config.yaml
n_layer: 9
d_model: 448
n_head: 10
n_kv_head: 10
head_dim: 64
d_mlp: 1536
vocab_size: 7778
activation: "relu"
norm: "layernorm"
norm_place: "pre"
norm_eps: 1e-05
positions: "rope"
rope_base: 10000.0
rope_fraction: 1.0
qk_norm: false
attn_scale: 0.125
bias: "all"
tie_embeddings: true
parallel_block: false
init: "normal"
init_std_qkv: 0.0257
init_std_o: 0.00606
init_std_up: 0.0257
init_std_down: 0.00606
init_out_by_depth: true
optimizer: "cautious_adamw"
lr: 0.000606
lr_mult_qkv: 0.7
lr_mult_up: 0.617
beta1: 0.9
beta2: 0.99
lr_head: 0.00421
grad_clip: 1.0
warmup_steps: 371
schedule: "wsd"
decay_fraction: 0.716
decay_shape: "cos"
final_lr_fraction: 0.05
batch_tokens: 32768
seq_len: 512
doc_mask: true
train_tokens: 437900000
steps: 13364
dataset: "wikipedia_en"
MLP neurons of a small language model. Each row is named by its layer, matrix (up: input weights) and neuron, and shows model dimensions 160-415. Each number is 500 + 40 x the weight over its row's rms, rounded and kept within 0 to 999. Numbers have three digits each.
After each neuron's rows, "fires after" lists the tokens most often just before its 100 highest values on Wikipedia text that the model never trained on. A number after a token or word is its count.

L5.up233:548516451544518480504460464483516485545493460504519456433457485522417481523432489548449494568539500459520478553526465521428567452464426499542489470582422495493541448549518500506457449444483452518488505497479482600494496477453511516526532514529432534469541509561472550455433474485483515456471451424543493520510478527445495543557522498583486572446514508472479549518515586481474466483431549494535502494517574491492532468502417540541536499490514536508459581533514437493561524475452520574530520487483417529471575538555465527521498464449521425585512473501559497478471610443481476506446471453489554441434516501541503481490511478409540514508521407555464593540482541546470455578503491544499487543497479548403468462435504536506490475540477433500502474510469553482494536489473496
fires after: " |" 69, " the" 8

L3.up925:527534526564514498505445516458528492594544469570561443460534447451541487478533485494503564433494468518410504448582529522501494559561475469470527493515458521512536499439553504481478523460550498517493510442544542543487529588529511481563422538459468510474559523438459514438410458520493449523517480555465497594545480588541524488513487467522555466456516493481488516506529495564502471483526423560475583559501586461532565500477469537466539496510531473457523496502448475504528402538466485506469467507537462498572478548566402523485518461449523484464458531526520515468496538508516539501448500460479509449438517450485586496505454469480537455516476565477507555472555580506513452524541460459491492504475564428440591529439434532524470537521471541479518420475462490494489490434478468
fires after: " F" 38, " D" 8, "f" 5, "0" 5, "F" 4

L3.up1242:451531540514445548488477480454473507517432516480528486536492480525426374482485450440527500517498453525534453517562506427505479495544449468592550535462535543567577528490501480455550434482508519506515518469544415603448492478542474528456528532494460535558480503506491550485468432485535539441556494444485477455557533512487555466438549491530501502501468466492533464553480478482463557543449491491531518533482518454587482476539511542437499455470515500558496462569506459487478493472503509514597517534505474580508496500522518452547488467570491482524506475521518487557533462455418539516485485502482478478479410502498496511459491422569490541507435547513481539604545466421518446526517525508579539513534466481478487513457493459547587493507526388490532487531439532505487456482543484
fires after: "," 35, " in" 8, " Main" 5, "ce" 5, " York" 5

L5.up1459:464473485497473520485479459471524544482488419453457492553543502431449525524607478498523502392563551556535444475523478448506589431586475497574531523553592592471489475552482481536495416520482480521499527548533480499503585478496454493516497493492492451474420454516496510494443513530493459460514481439486510472495532526454479435578539505515574429522490538497528490521507486465472512524516544488516482511564503499494477492502538518465514514485487466526491499514522533498467530502509534519459470512486533493518420544569497525542461453448452507469508530488436473519448475456454518516534483493475417449532531452507501539558537507475495565422541473474465515452534474574507562461454415392490489538476435573376505507493442555450458475506452522613479575513575496489536534560443460
fires after: "2" 74

L3.up1068:455494499533500582583516571523493495478474516559570445543535409553463457486493458559459457490514435497462488448529552436506437514502501532466482472428525474473463482499482535472460547457408488476539525530427474469482524447476527490507500441507526436454503511544491510438448515513482427495495430500460562473511457473543500476529489418528488489522482549544465508486479560493534461459532548506453525531521533570539509535489445476533555474437440447486497366501535560532491526543533504514502528452583542497496526472459564556543509447490459511571495569530502502555514532519523432560464509510442525502515515510516515525459520550486567475535446479502432515466511521493459489530537421441483426543522537544547565530394498513519453423482446533538545433508495579551538471530477506
fires after: " P" 20, " T" 12, " p" 8, " K" 5, " d" 5, " h" 5

L3.up789:454514475505485547508458453507511570502484480466548504506514444509443501475508506415432508513470480468513451472546502560515478479591469540571508485485543525438489456438540466509494498495492495558469506439455494474525479546512551527511484435458466500416540517515495456419397556563516515577596490564352548535484512499464539480473536548565575518505456556553498491421419542529522547509504478499529458490430530534490486526495465550456476511522521511496443529446441532486427502575511525495500490466444515478456453450525542502482527558527489459494504583586498404509493552585500463570488504482495522549458522422565515530491557573520541573529562521469527498457515509521504489483480501467500504477492548463543548510499462501465446413490478431537408460472472509534483532528476491
fires after: " P" 17, " d" 12, " o" 8, " v" 7, " p" 7, " e" 5

L3.up509:449484540547557528486448524446448492514503455537473480523495476511486484551554471536561469490560444541499556488496511508472489457467551520463545453468460498539474529478530529557499476488530469499528418534454527571532471436518486531496522542551473517505462432555548499523470508437568478504458458474410460516497504529418495501498434539435554522514503463512552513527554536522482484505465521553483518456507492561472481494475460535492559445449512472480471434435427521491544483516515471482489500550556515470466508481481540474443505480530484484481528510486448528512500530497449528508638418497435527555552457536576561441503502553467488465507433501530500551547497521507477499494510417505463446490561481555487539482452484527500569517542525535471559532457444558539502513511496553
fires after: " m" 24, " M" 14, " con" 6, " N" 5, " F" 4

L5.up372:498471531508490521532546448471484581583482472499494445472578521473509485493494477459455516524523520539501502470546498502402606471499491526504526481488516534476478514492526485514500492434434496493508444435469470481510445520520506498506512506559512459524557524457588586492464513532427566475540456510534566575514415501501489510528594568498518555553450569466554470554506457531505475506496550517569450508488577541539512511495535433480492503520531497573435522487467548525494524494482505524564432418500443450500489503541533491495498569499515472542462502537493521468592500503407507499532455479437550471502510588537478428495517483522535476508499468548471450494527500518468501488471432520492572540483496544403570466493548544466508503473519499534513576438493512513532548544431499
fires after: "," 26, ")," 12, " was" 9, " is" 9, " as" 8, " by" 5

L5.up46:475547561537514494471532501462520540582497468552539475439515489494513471449506490451504532496508395511523606479554475498504576529578509454483466496528472490567505467546507431509448526428479486461534451516459495490521507558538437547492474533534471488512495521472584454496526514452569447501509444496530549482461541500473470464522478553558503465476558553553467486467570511478493477431428444550469462442446519522465447550434464491486469479518525525444507463444493530439515514520431448491514523502460581525525545499499546575491522520492479461454484516494444543446435450489496525497492500454450490436483490502486520464482518491510548513564455425548487516523550533497512547549529475500398478435515520491534455409405497621458509458497490490470564492488476480425497556490457523
fires after: "2" 22, "1" 16, "4" 14, "0" 12, "3" 9, "5" 6

L5.up1235:454589423421532459508520500493455418454518485528469446546530442534528532492533537459552574457468559439544460461472509465470471563569502533476483473509500533546481522497564471541455496488431480532504415559508464532549567460550549468496510568464524451471575528500494479473502493441554508473434506497490472434487476473495421493573502494509514473468460548503468572508476562530494433494495481557527473525507562526565527471479604538437521565516522515507493544531487518541505548513478512455502489437531528444533488491529525494489494515514475485521518465491505467499519561461560522491554437421516470467469466484579519502485539551564632536417494580509542481499536594477466513494534439473483516494479535503431557444454532534528551536434534508497518506482510573442529469475482542
fires after: " was" 44, " been" 8, " is" 8

L3.up1453:466546447540558554467533528463473460524504571540573498509511474559555495544518471539485473511523533526472502473489523492492484517545528480500501487387470473540532485463572535508449492449503504531475549455536488508522488501462595479523481504543525573531502480470495479551476490459496599447514424507557492526520562506452498511491457477554477497569463531548471563423498458464526548533562477471447483554505557512497463411517512524455493468469405544501477437489537513469501457477429506467525426501464489562557476576473495491487559554507542482463449547485520526489515512564449478487510568527551543547525456447450470459461458480498499537525468457506505484522533548500534486445496492493446375444478489592503463504520518537509515423453521510501498485489486525527642485447508435
fires after: " |" 36, "k" 4, " |\n" 4, "T" 4, " le" 4

L5.up733:499470481549521503495493489492499488495535462516435501452569492477469496508456549495469487506464482462450575542492507421544488409526502453486487480505511541551509536536535492418449462428549493433494434522483494484504466513502424563382475509524513474502513560507521507516508487531526499499451535497412490471587529473508543554501511569432556559539503521473490534582460457479488511469537568469461445446504506539450505498505536532529570455510441513498570524472543515498519474562476544534441478510531461574524487479491493460513457497435475499460471489501488525434485589527494545476478491489482483530533513529427554487492434545549529559507543468485455513536556462554487585441492439463404449559546465516511542419498526493485498427483460499528454491535478524505563496436452479
fires after: "2" 83

L3.up562:485507488465464541605535515400486422496476558461508457477472553568513475512439437485519485546464527548468451470468514457532542422521537511492548464493480479573573532523550503426467404522483483427476530528428517458528483529476480488520560488478535504569493497430549502524527497495465480494539436555503500468490463466428484476491471545507476506550489490488513535532543540534484557492576499444472512498484544492495502508463444485493561459363445479499591448478518452529551480430450499545517490473511478455560436521506531505543487527494495539486501487508513493492525552473479583465434436549471472548490500436514536477459480539498544482449462459541509503428492532453439539564574504502568569533442479550498483545435515508505585481416529521507479523474495487589496518432499512
fires after: " |" 34, " B" 11, " b" 5, " San" 4

L5.up615:497463594523439562463455479418560451513486458500446488527616403543509532529485509475519469548464463473470466491561476460449527457517538531455478543558478496505565544447508594426424528468482458485494541584426441529503505467534526530467503431554505513531486619499439462466542515470500492488467493498473427512546534532466506483528549517504522465439422427529511494579449527529476566496579492515526474460461488521520472485523477485506569465451412450485551494424540522510476502511447494467584490526484444540495521502501563481500547518550563449507545542525533563502495520450444488501494571487527513449467560488527507483538518447499566421585512523486443481556537552480508459543500455519484492503538518450511504515518504533493429473492530518519544542443458570520496480461498502
fires after: " " 36, "0" 22, "–" 10

L5.up829:487483500463430521493522490440496447435546504515488501485581528488514487506513528577615486453482483457493556535527529490415515515516505504565494546514516502429417412552443470467536536439484462410475525462515448465491515468512526390506554510526515477460580437447506537526458529525548543491426521517507451479564434525461449474499493461525420525482516516561486486520491431481464477480442571387493537496564443493494491515517463531482448531528534544479489438504506507471478503492490471505476543544424575481515565506524501510522502492505529486442540505459574445500558502544406519522456377499456484476436468466521527465472547483508530578480439521486442525437481565547463497552506512433538455531542516522560437520473510591522469532551535495502494479474526484528502479512477542
fires after: " " 54, "2" 4

L3.up1189:458508538479422516484499525501419387495465547614560488545493516487509541502480406532528546537533446433480537538556461475527469525477469477488508479430468495543478521432511456558485515491445486480488468448524439531503469467477481474549477441446431510523471469515447547362557484514538507522518477588526516561494540435491438470531539486524512532503446516456481482414484513549472472421455544486521498478521432532565462494520535496511554492466447543504483567501474456527545572535418473581509479533556540486467514523511568437530468533490483536461439547554559513501533577463479481572536452492503506515456495394557468535442427492517490502487490588475424514567517537475541452536561437502455508553553509541498532491417541505546467461512535501542486499477398526505451457480501419
fires after: " |" 17, " (" 14, " (−" 9, " –" 7, " −" 5

L3.up275:512480561540573540475577450529528482475534564527483511495557560501555454477516483506539432451557482513505464500589512473498558472499537504492495496488458459402499497495473551452444494425519484481435475532517498475526495474512457426481529471482491535467555627490459531531501511546515532477444415543408466498490456515529447509511521505447519552537478490549463499537451452543512461437509503398508540499441502505502529492478551491567470521549452509486451527479562483492528481445540424422550450541525475591494460511454423492528559499510437470483526526531543490515519575511460535528472466471472511536467499450516511462454525460558441532513566524560479465557500572476545537504475465477475522459452441545418531516456559442504519476437513540478539459502477497551481590534444467
fires after: " one" 29, " A" 9, " number" 8, " —;" 7, " group" 5

L5.up1262:513449551549474536465551482455492500598463472505446564425520448458529483504468488470512494483449455511502525501536488486563595487468496503429500404575531417478420496491481519539456476545530541461566533516516480563507437535440483441518540600470469424553585446510545473476524494502429501449484484483518523551501566430487425504498483564453521471470520505475569592544464449519533460459489545484551465495428604494525484450515535434539514484571420475512467575451512533457518554469469516494569522486505477417474405467455446456475541468479383488489427524552464505500428577499528501576561561510467541518473469509545519472530525480471531491570513523516517522543507588478470436550495475520528535529492478489489536500475551477510467472453505493552567551502463489514509523536525452
fires after: "," 34, "3" 7, " announced" 6, " after" 5, " in" 5, " of" 5